MLP neurons of a small language model. Each row is named by its layer, matrix (gate and up: input weights) and neuron, and shows model dimensions 160-223. Each number is 200 + 30 x the weight over its row's rms, rounded and kept within 0 to 999. A neuron's up and down rows have the sign that makes its largest values positive.
After each neuron's rows, "fires on" lists the tokens most often at its 100 highest values on Wikipedia text that the model never trained on. A number after a token or word is its count.

L5.gate149,219,209,231,151,216,221,198,192,213,177,241,252,214,200,232,210,244,200,209,175,214,252,219,181,192,208,216,186,201,176,151,225,202,237,212,209,200,175,206,252,169,241,174,225,183,190,188,175,169,200,195,169,179,180,122,206,183,202,221,183,266,208,163,227
L5.up149,260,186,245,200,159,181,185,223,178,165,169,230,230,154,232,222,226,226,214,215,174,220,216,175,152,197,241,187,215,187,145,216,223,221,198,157,233,161,132,218,175,219,253,194,215,174,202,180,148,180,194,179,266,174,166,212,203,204,187,221,238,199,179,228
fires on: " with" 41, " which" 19, " in" 9, " there" 6, " for" 4, " he" 4

L2.gate10,170,190,246,218,223,219,212,195,190,204,216,194,150,204,174,188,215,204,205,229,163,180,203,182,225,205,142,216,127,172,214,189,220,195,232,202,118,207,253,194,205,238,175,201,200,231,174,216,152,161,174,209,253,155,194,242,179,204,185,230,188,234,233,265
L2.up10,188,214,155,168,155,182,197,170,269,180,202,153,212,232,216,175,214,237,117,169,179,227,193,211,187,223,214,204,243,189,159,165,184,211,180,133,169,217,167,155,216,200,154,143,206,219,187,211,200,155,191,180,256,228,138,237,171,215,243,129,222,208,201,219
fires on: " t" 100

L2.gate148,208,214,232,193,171,192,175,206,152,232,182,141,243,236,167,205,255,152,124,162,225,166,187,189,174,250,203,200,149,233,197,240,263,183,182,174,162,199,219,183,158,214,221,178,171,217,133,234,205,228,164,204,200,201,222,229,238,188,157,237,249,208,191,200
L2.up148,218,192,211,200,175,194,164,277,176,251,201,199,190,240,212,211,279,205,141,169,212,205,209,174,203,209,212,210,191,204,198,219,240,179,207,204,186,185,186,154,204,198,205,174,173,209,160,214,217,251,155,209,170,148,175,155,214,212,188,189,226,251,166,191
fires on: " The" 71, "the" 19, "The" 10

L4.gate52,126,206,230,212,174,141,186,175,242,206,224,167,207,216,208,198,175,209,219,222,232,214,193,183,253,153,261,190,162,192,186,225,195,200,186,221,194,118,229,231,201,206,190,227,220,226,151,250,123,194,264,194,160,169,196,223,185,220,177,238,210,238,238,208
L4.up52,160,183,232,229,165,164,257,216,232,227,221,235,204,172,244,228,202,193,186,158,235,199,221,177,234,197,196,214,126,142,197,222,190,205,223,165,202,180,215,216,191,168,226,217,190,213,160,221,159,168,193,235,163,187,211,203,181,181,209,166,184,167,198,251
fires on: "ear" 30, " She" 15, " Her" 12, " she" 11, "os" 8, "oot" 6

L5.gate157,184,219,250,237,172,219,214,216,225,237,221,166,207,176,198,223,255,219,162,153,188,166,212,163,173,212,236,233,208,232,154,183,177,260,139,163,210,230,170,189,225,197,201,245,177,243,137,174,147,229,204,223,216,195,139,259,182,153,184,234,234,182,226,249
L5.up157,214,180,200,256,162,213,197,179,254,222,202,202,208,216,254,195,197,157,125,209,205,241,185,184,204,213,169,139,234,232,209,176,218,171,221,149,145,166,233,209,214,206,191,186,161,230,138,193,137,235,221,218,137,214,194,197,197,208,149,178,195,193,228,221
fires on: " The" 40, " first" 14, "The" 8, "ond" 6

L4.gate315,196,193,220,158,228,241,213,152,175,151,228,239,202,193,182,221,171,211,164,156,220,215,202,148,190,219,178,209,245,246,198,190,183,228,176,210,155,195,139,193,191,232,200,245,182,198,197,193,176,202,224,249,200,181,254,199,189,186,249,215,208,244,190,206
L4.up315,179,159,224,135,224,239,181,164,152,185,171,210,173,200,158,193,232,199,231,199,241,210,122,190,216,199,184,179,242,147,254,210,206,231,193,217,209,196,169,148,170,209,191,226,215,199,244,210,170,232,226,193,230,197,202,223,198,162,242,190,188,191,214,202
fires on: "ather" 29, "." 12, "oin" 9, " member" 7, "ront" 7, "%" 6

L2.gate21,178,185,228,219,206,143,232,181,228,225,229,237,199,232,201,195,186,190,120,201,220,212,184,236,249,178,200,230,176,147,182,173,229,220,187,181,175,216,236,139,181,192,132,147,201,246,198,262,234,210,233,207,179,183,200,171,191,161,206,194,190,250,236,205
L2.up21,168,164,251,236,201,187,224,204,207,234,172,185,170,220,148,186,227,165,141,184,231,227,201,188,300,191,214,191,196,172,198,224,193,187,221,230,213,207,206,222,185,168,170,214,143,224,212,187,206,210,246,188,193,199,187,186,212,157,178,236,198,212,231,171
fires on: " her" 83, " his" 17

L4.gate284,198,155,202,172,182,233,210,206,267,197,216,190,204,176,224,166,183,156,237,211,170,181,230,206,233,167,224,202,200,296,214,227,180,207,195,206,260,234,188,207,177,236,217,188,170,202,221,203,189,179,204,252,257,186,218,247,213,187,229,217,225,172,238,175
L4.up284,210,164,187,204,215,213,197,261,267,150,188,166,220,204,160,186,258,191,178,261,208,177,199,210,223,195,213,197,223,161,175,236,172,292,191,200,179,174,203,208,172,241,209,202,190,237,232,223,254,236,203,298,121,240,168,262,208,226,199,211,182,171,191,165
fires on: "o" 26, "e" 17, "ro" 13, "if" 8, ")." 5

L4.gate317,169,178,209,193,214,161,202,191,205,235,192,213,180,227,137,184,176,230,195,239,123,188,225,202,207,210,213,210,153,191,201,233,222,189,233,221,260,195,191,202,144,167,199,145,228,246,162,203,233,199,211,200,189,158,223,212,166,181,171,181,173,229,162,268
L4.up317,170,195,230,138,210,125,257,167,212,253,205,164,178,190,174,188,213,227,182,240,153,237,198,155,227,201,224,212,200,147,283,199,204,220,172,168,203,176,233,191,187,199,207,179,198,249,122,189,200,203,234,227,171,223,215,221,173,187,242,237,149,207,218,261
fires on: "stit" 32, " commun" 27, "rib" 11, " Year" 9, " Lab" 8, "vol" 5

L2.gate52,216,199,247,200,161,190,225,248,221,246,203,224,279,174,173,229,195,205,154,267,167,243,174,218,212,176,187,203,177,173,299,172,194,170,201,200,215,181,167,222,233,205,192,244,191,191,224,220,158,225,181,202,254,175,208,215,251,201,212,205,224,185,160,194
L2.up52,181,168,214,202,167,248,196,197,232,186,203,130,202,189,215,204,188,215,235,190,246,197,237,154,231,215,227,131,203,195,237,183,196,173,162,202,191,157,172,226,219,208,176,151,220,175,192,216,256,175,199,226,207,200,181,181,188,226,173,219,214,201,189,210
fires on: " ag" 37, " sc" 24, " include" 14, " including" 14, " like" 4

L4.gate147,207,173,222,233,168,167,232,189,179,211,229,194,222,234,197,248,207,126,184,204,153,208,209,189,224,182,222,148,188,187,196,270,228,196,234,204,175,206,206,171,174,192,187,218,219,195,280,234,204,193,216,208,183,167,169,137,206,158,201,171,221,298,195,181
L4.up147,156,211,229,271,164,189,180,232,197,232,219,221,214,254,186,234,204,170,195,145,251,181,199,232,208,180,164,191,181,198,227,226,229,166,205,187,159,212,203,226,163,165,220,252,230,215,223,185,237,165,216,189,207,170,179,161,219,163,193,173,198,196,221,172
fires on: " her" 61, " Her" 18, " His" 15

L5.gate306,160,164,227,235,174,219,224,227,194,241,189,146,219,167,238,215,235,159,156,206,187,222,195,131,275,184,198,137,167,204,210,263,230,185,187,170,211,230,206,252,163,211,220,232,187,195,187,226,203,193,193,235,237,236,192,190,187,173,213,228,186,204,206,235
L5.up306,197,191,200,208,173,176,242,171,200,239,180,190,230,189,238,233,249,163,231,225,238,247,167,141,230,176,175,164,214,186,272,197,245,192,217,205,189,236,163,192,203,196,189,155,208,221,208,194,235,178,249,227,199,180,220,120,190,188,236,165,199,172,147,202
fires on: " the" 62, " The" 19, " a" 9, "the" 5, "ra" 4

L2.gate112,106,204,213,206,193,199,225,196,171,181,164,179,147,143,223,227,196,229,169,155,156,203,209,190,219,201,149,231,241,192,245,186,150,206,232,213,207,183,209,239,203,208,230,250,205,179,202,207,178,200,187,227,247,190,199,248,147,163,234,189,203,167,176,264
L2.up112,236,200,198,157,197,201,210,134,195,199,210,189,165,165,225,223,178,195,188,180,208,173,183,220,179,270,194,249,220,198,179,237,233,194,195,208,156,174,238,173,156,220,216,233,185,190,216,230,161,185,212,244,218,221,192,210,163,215,229,194,159,183,187,227
fires on: " dire" 35, " estab" 17, " la" 13, " La" 11, "stru" 8

L2.gate288,176,181,265,197,204,216,207,186,202,197,247,215,186,198,190,259,218,233,142,191,185,186,223,164,212,189,197,210,140,160,198,215,218,171,190,196,214,190,242,195,250,199,231,192,220,217,209,196,161,204,193,201,222,222,120,205,209,123,190,160,231,243,209,220
L2.up288,201,152,222,226,223,178,167,178,199,204,211,190,228,205,139,183,214,249,159,198,210,265,141,199,179,216,205,197,184,189,209,275,119,209,209,181,233,162,196,226,197,260,186,177,229,140,178,234,183,180,185,150,236,172,204,166,185,240,194,211,173,276,183,169
fires on: " pl" 56, " Pl" 38, " repl" 5

L2.gate56,280,169,227,206,230,258,227,210,224,159,235,205,194,190,207,172,223,194,198,210,220,179,166,144,236,227,178,213,197,255,234,205,240,180,202,176,176,203,197,187,206,191,218,258,241,194,236,204,165,202,235,211,205,203,251,168,217,125,160,260,234,216,183,234
L2.up56,198,216,200,163,211,231,222,225,196,251,231,204,243,241,198,217,239,219,175,222,182,188,207,157,203,238,202,209,125,235,272,231,233,210,170,190,166,211,216,194,171,244,177,167,193,203,142,172,183,191,240,199,208,213,191,240,163,214,176,190,223,258,213,302
fires on: "ys" 28, "inc" 20, "|---|---|" 13, " requ" 10, "urr" 10, " polit" 9

L4.gate68,165,201,207,225,180,171,194,167,240,158,264,274,145,169,186,205,246,158,210,143,234,167,206,216,212,162,239,235,175,125,141,221,177,204,221,252,160,192,230,191,212,236,239,174,194,146,155,219,214,198,230,183,178,223,155,226,233,142,242,137,207,218,239,194
L4.up68,215,209,200,245,154,159,172,174,178,210,209,242,209,201,219,203,195,183,214,199,185,198,180,204,204,204,248,194,226,177,166,160,201,179,203,271,208,164,217,204,202,177,217,190,207,189,202,140,225,181,145,196,189,200,181,219,229,161,146,216,234,167,205,215
fires on: "The" 53, " of" 16, " The" 11, "-" 7, "ious" 6, " and" 4

L5.gate0,180,253,222,178,207,198,203,197,182,152,211,217,185,233,208,254,225,210,204,218,191,201,220,210,209,213,187,216,193,115,164,205,190,165,198,169,149,150,193,180,185,202,217,190,223,175,206,235,249,196,194,161,199,206,152,183,212,164,221,185,203,158,152,215
L5.up0,248,207,217,244,212,175,129,180,196,200,226,239,195,208,248,241,119,224,193,192,196,176,221,171,194,147,246,250,222,205,189,206,185,215,188,191,224,204,155,153,216,259,263,169,218,225,180,268,219,192,179,163,186,242,167,192,145,236,182,210,200,184,230,164
fires on: " and" 54, " in" 30, " who" 5

L2.gate24,162,193,214,203,162,248,160,237,208,200,189,198,263,148,173,178,200,155,200,262,226,210,171,156,256,192,182,187,172,214,198,148,219,235,216,177,207,216,166,212,162,205,199,208,204,189,199,243,180,249,177,261,183,162,193,232,238,220,205,212,234,236,165,199
L2.up24,208,228,178,167,180,178,175,262,201,189,211,190,222,189,245,206,194,172,204,184,250,170,214,207,223,166,136,159,261,201,161,203,233,182,210,156,237,191,167,237,184,189,175,135,250,203,209,265,184,141,135,207,204,229,244,227,188,226,234,205,204,193,205,215
fires on: " including" 23, "ography" 17, "ages" 16, " include" 14, " died" 12, " rem" 6

L5.gate74,226,232,221,257,195,220,158,178,225,195,182,193,180,169,156,243,188,220,270,95,210,182,210,198,262,226,177,229,223,203,212,203,226,164,162,200,196,216,156,266,224,175,207,229,243,246,173,181,190,182,215,183,204,157,227,274,176,211,205,183,225,147,204,230
L5.up74,214,238,233,218,231,224,188,203,141,206,231,183,212,203,139,174,159,198,185,165,217,158,201,205,229,191,192,208,167,172,198,222,227,215,226,200,208,192,182,185,139,164,220,212,214,192,228,222,169,179,229,214,153,193,180,206,190,186,205,203,99,194,171,214
fires on: "res" 34, "ing" 9, "man" 7, "ch" 6, "ious" 5

L4.gate46,199,242,197,275,168,223,178,248,205,222,210,223,145,171,207,189,239,223,217,189,187,185,225,181,196,161,216,235,151,166,138,189,210,196,176,226,217,170,219,170,227,197,198,179,240,172,138,227,213,218,203,180,261,223,210,245,215,206,230,150,241,251,240,234
L4.up46,189,146,199,180,182,171,238,178,245,262,209,215,179,229,251,214,235,249,221,201,209,137,231,216,223,230,179,217,203,167,165,143,190,206,202,215,160,182,159,180,200,189,200,163,199,167,208,148,234,162,191,214,250,206,150,178,246,224,189,179,176,216,192,198
fires on: " t" 66, " contin" 11, " j" 7, " num" 4, "==P" 4, "iz" 4

L5.gate180,185,210,213,231,244,167,222,162,214,184,184,212,188,199,237,255,202,211,181,188,171,220,202,163,222,162,196,197,220,198,231,220,210,232,196,180,167,192,200,255,236,211,155,262,190,213,206,215,190,159,201,184,247,199,219,258,223,194,158,231,210,193,218,167
L5.up180,149,172,204,214,213,225,223,206,208,157,245,218,217,237,187,185,194,208,270,221,238,197,141,160,221,235,183,167,205,221,229,254,192,145,179,191,192,178,235,263,169,204,157,233,226,179,197,177,232,198,196,190,173,171,175,240,198,196,211,281,189,182,257,200
fires on: "ar" 23, "ut" 18, " out" 13, " up" 10, "ace" 8, "te" 7